python train.py --num_hidden_layers=15 --num_attention_heads=9 --num_key_value_heads=9 --vocab_size=32000 --hidden_act="geglu" --norm="rmsnorm" --bias="none" --parallel_block=false --optimizer="muon_variant" --beta1=0.9 --schedule="wsd" --doc_mask=false --max_steps=8861 --dataset="wikipedia_en"
MLP neurons of a small language model. Each row is named by its layer, matrix (gate and up: input weights; down: output weights) and neuron, and shows model dimensions 80-175. Each number is 128 + 24 x the weight over its row's rms, rounded and kept within 0 to 255. Numbers have three digits each. A neuron's up and down rows have the sign that makes its largest values positive.
After each neuron's rows, "fires on" lists the tokens most often at its 100 highest values on Wikipedia text that the model never trained on; "raises" lists the tokens whose logits its output raises most directly, leaving later layers aside. A number after a token or word is its count.

L5.gate38:116153126139090127119124139156180101145126127126120115168140156141145150109170107128118128153124128106105107147125111106125122136124107130131094111136112133115084168110081141171168154086119166135108160160095138114128072129112135132113143113127126184111129166104122118137094115091123110107
L5.up38:125123140138123114147124107086110118121138134166149113175080169160125136122105163164101122063116120135100111097116123141125152093121107144112110156153133127118131108117160135108102141124115129147089102156199146126127119156103147137108146167093112150092133119136150129142139153135146159107
L5.down38:098117114128173162133108107136148127121126135129103137141146122141129115137130145075145180160093114146142105115108164127078149127119113130131138139077093142132146132123138144158105152138136131103131093129098142150127168125126118143147144075162112105143086140141098164133165122133123150111
fires on: "." 39, "\"." 8, ".\"" 4
raises: " These", " Additionally", " Each", " However", " these"

L4.gate782:110144109154111086114105124130158128133140170105118142149148091141114166088118144102128140138108163101125189081170126137157115119105108149194105118132090091154133121152110123133121135106133163110150117094106108183166167155115110119145179128137113125152142113123168135156110133084056156155
L4.up782:170121102133136078095119125164181158141120143085090096152149168147098178116143156077128116110155145132113131094197089119135152106138145163166148151139155143135128121144095128092122097136144135153134141124111134113126152130093114085148092111109174137141189123107187157102139132089082179151
L4.down782:150112140104129155124142184138103119162145120145156078150078138132120130086125171151094076141139125150129122109153117146115097097108131131119141137141151141146137140146126103112125081140137120144099090202152139121133131118135083133114077186118174155107091151132101134160110123152156115099
fires on: " by" 46, " on" 6, " By" 5, " to" 5, "By" 4
raises: " offering", " claiming", " beginning", " virtue", " adding"

L7.gate167:107117117125133136142124114109113115101094181135153101124104120093134155130140159096119155162069102130087121111145138133156115091129102128130108152127170156128146132127129100140126163168126123117161138100119143142148121114136114139082133132166134172128135130105084123099127123156102142151
L7.up167:144140133144146122195121144174144101124104157127126111121129172108130136124108153077142118157145101129055130124133152100164190102124148088140087119123153137126127120144108075135136123108117121138159112096103150103083119132131099159101143114134131127162139133170194122093139135160103101170
L7.down167:117130107125117117177126088135154164135090121119126144092126179147108129154090152155143104103116142123155131174146143113161130110132128121132188130110119140074112077141109172119123160126111170131116119116165104112138129137191125151136124133130145159122144096128114156111104105175084126105
fires on: " several" 22, " among" 13, " many" 9, " Some" 8, " of" 8, " few" 7
raises: " other", "th", " times", "st", "day"

L5.gate444:076167125107128137176109189106125118104114121117136109137139131117139105113132128102123166122105150122137118132172130121166102118149131113092075100132100079132124111113137126163147108130127101156126127156136152105181131138129130081118109132113151131139129107135152100134150137158124097122
L5.up444:129145129146142110147087186133146117104131141111142128166145112170088088154095105135144184132138148107135105115134121135094134086144141145103133106134121067123135098139112132150133163133119144153116110148155121080152149132099106133117106086117140132096102125157175118202099121149094085129
L5.down444:144133133097126148157068150126115078142103141126152134151121102134102121108107123111136193149129140125146123107132107138143124115094089162099124137132126174146164133120121126153115167174099124128139107122154156149164122127112140133109131136122115145118107141159153145127134182144100063140
fires on: " that" 29, ":" 13, " \"" 11, " wrote" 7, "\n" 6, "," 5
raises: " \"", "There", " There", " “", "While"

L3.gate352:128122114163115077086136125107102092100130168102108136144131072129130132113128106142151114118138119114112199173085165115200081156146107120150094137102124100157106106143097129118112102153107112137145152119171164105113129106087183128092114112130104128137100127157141122135152156115084144100
L3.up352:113104138142138144137141148143152120109128153160132084140152095141151159089152135127155095132118158116092128153100176151092145137134116114116111125130150072111063095114128142150146107150112119139147109113146146133155110130104137155110102105049109146186119135134143131143114149129072144116
L3.down352:112125129100070084142098122135116130105138160149138108129149091142154123132183110096111115127086123155141122134107143153092129104110115124119147152136141154158148166120135116160126109170104138130137090123116153132122125133131124132164107100108047129175144112107135125122142125136063130112
fires on: " of" 71, " among" 8, " the" 7
raises: " these", " them", " themselves", " These", " those"

L4.gate493:109156151155133156102108114088127113110110149154129112192123138140161137139137177201130128130128105122133138143083129120125149110145082133106147187118119133132154115111123127143128135170175115174133133095132135096122150099130173134093148109123110139177160117141179141144122124108113122121
L4.up493:098126126125155117126145104096148132145129141140145123149086128147155178145106153165111085109097145088120099117144127101137162153118121105115115139154143135111135144142121162137120074151121107123110129115108110127096110134082137128086151094130141146125091153153189126123103121113155158174
L4.down493:097136142124121110122118137141121142115095143134091103124095158150101153138170111126153143117142141145136104145127140152111115104172109143125162140113076135096173137125113129157131177102114143154113116112110119120187151091127135121097140141113161110128163159158095140156135116097082092103
fires on: "." 44, ".\"" 33, "\"." 18
raises: " In", " However", " Later", " There", "\n"

L10.gate924:132147112109085140094103160129145139148190118167134140129123095146138084134121127096106129145119121082134118141133109107164104105125121109140124177155129148089109178124143142114147123121124110119096137127085161143132103079099109129107175169147132180103091120128144117142097147143122130143
L10.up924:125111121120103142114153120110144122101121098167155135128127126113165107127146139122081138113140159106143102100130106120135097118095121101121136175188120126120155120129167141156201122142130164142118115097131156138100114101145166132116184124163133146094143111125130166143155095142135110157
L10.down924:122128134106123080155076122127151116093081144116103114133142112128051138124134081102157188112099133125134140109158124158127132099115137128124071136139108118103136129162129164136120171138080155138107167072100127126146100118147125097118140093119136147157116134135111137170130169148125105108
fires on: "." 77
raises: "\n", "com", " These", " Although", " It"

L10.gate563:118130153191100114076141149143118116105146137138119135160123138077116155144136151117120136137147133103081154174163132113152162144099118099138082147104128151132135089142115141127126159121162157119161147167138150154113121082115123154149144129119071151122108128109167136141087076147082135134
L10.up563:152129103143142098151138151112142090153130107130109096139113089092162119113109132166089106169118125133120124097135133140113101142121113129150127140152154133132097117118077134136117101113159157117101124135104152142119147123174128104140148125151110201129129057118168151149109107161092109122
L10.down563:137116127161119104127152135140134176114130131133086082135158168138138133155150112133149167145124124118080140140124134180135121110120130107141122135101124131084108110126143145116123115085159091130173103111174126130073158136084110162138127126161152146125095178110113117110070159158142143122
fires on: " as" 61, " of" 7, " in" 5
raises: " its", " one", " his", " their", " another"

L7.gate621:120131074087116157120117072124120133136175159090164113150104159099174181171148144158065157193121142130148153137108126148097148155123121114107168107128160118141170140148143149091125111123140133136167119138118116126120135141142143108101129101121106123128108109128143132124145120123108142192
L7.up621:093162086163118133149148120132119129149137085107135115109136132118170151118140152145134154163158111148136157122121142139122124112134115128130091117139167132106157144106115145145100154128124125141114125138129136127145137123172129126060135138123101089112129099150082149110165140135085156155
L7.down621:091125098122070120097090103115121104131126139113114123132098109120127168156144148107098121169098161128114152128097138109144146133131135141079152167145149119146137147166115140088140089105147140121106178156101114142132177126103137119097119150130156101136109141100146145101175111126133131119
fires on: " According" 15, " addition" 10, " related" 8, " due" 8, " response" 7, " referred" 6
raises: " to", " To", "acting", "To", "–22"

L10.gate502:139139125119162155128118132117111123115172062142144125117084092143099162160100146176138102081066110118162172142089145103135116107179131120164123176125135131144110146113119153139114136117121107107120149157133123151181141103144150092095076129083106132204146165162160123148123120141124105132
L10.up502:101133086131109179137162153107158137127098124136160137128141121117089164145107162122111154136145129103112162135130106141135175163129156126134115145168132146111142120169136093166095134115170129164118109122094151112120106143116123133102151145122132109146123155117141104113118118147099126112
L10.down502:123143124148103166141156109078112140139144073112130121125146174134095129137125091127181075140105135105108127131157140127083099146112163116161083121149112171154147117081139073144173135126110126125134122084123112126135080118131119123107074090065121055141121105131131154153104106121104124087
fires on: " |" 97
raises: " $1", " −1", " New", " N", " $2"

L2.gate774:122135128107080112139127146094111110162145116146111078142122158174098138119117123091107124125121093153128146072144124113090114121120144137089108140131165076120164133110119112189116117164146109127141135164074164129170148130135123106130154153153130156137116101088103083097149107127137157163
L2.up774:114133119137133099143131119118118166152105129163136105150117117161121072094101145146084106151124159111119165102138138127108154145147127135100106122166155104147111138173120113132132128105108120124126103148092165116150140105065128130113116166131176142124150133104137161080150115109120145150
L2.down774:136120116122116164084130153174131116142136121104111114093098128131136122112159085128150172126091123123098149161089108149141100137122153110143148135118122169107106100166129130104106109156132112123109162113142090147133118131138132106143151107147120105075082184107137126158125121193120094120
fires on: "in" 25, "ing" 10, "\"" 9, " was" 7, "to" 6, "the" 5
raises: " its", " the", " this", " their", " his"

L5.gate941:088157144119131153140100152163124102119140078095133139193136107141118100104122151127155168129168131133144131092139146127155195121127109133109150137168154106088119135115152148152071125119064117097128099091157174179148125126066106124113141138129100111105117097143133107134163146122121164136
L5.up941:131145120095097127133126136126121128131125123167135127155078114130164086128152127113102071104168113120138102102117117094098131126105087163118116123168131136122113133094119181120139119157121115157089129120110147128122127121124091126118129127161116160088107046108115140142114144113139149136
L5.down941:103095142065163099155111147131153146092117104098129096129143187159086149151118142155145152104109107129160154102128152149062146140145108114130180133092102121078145140116121110154110144101099113109123141082164129160173136160127151141154120060136126134132139136134076108092125132105132110087
fires on: "\n" 41, "." 33, "-" 18, ":" 7
raises: "\n", "==", " The", "According", " Although"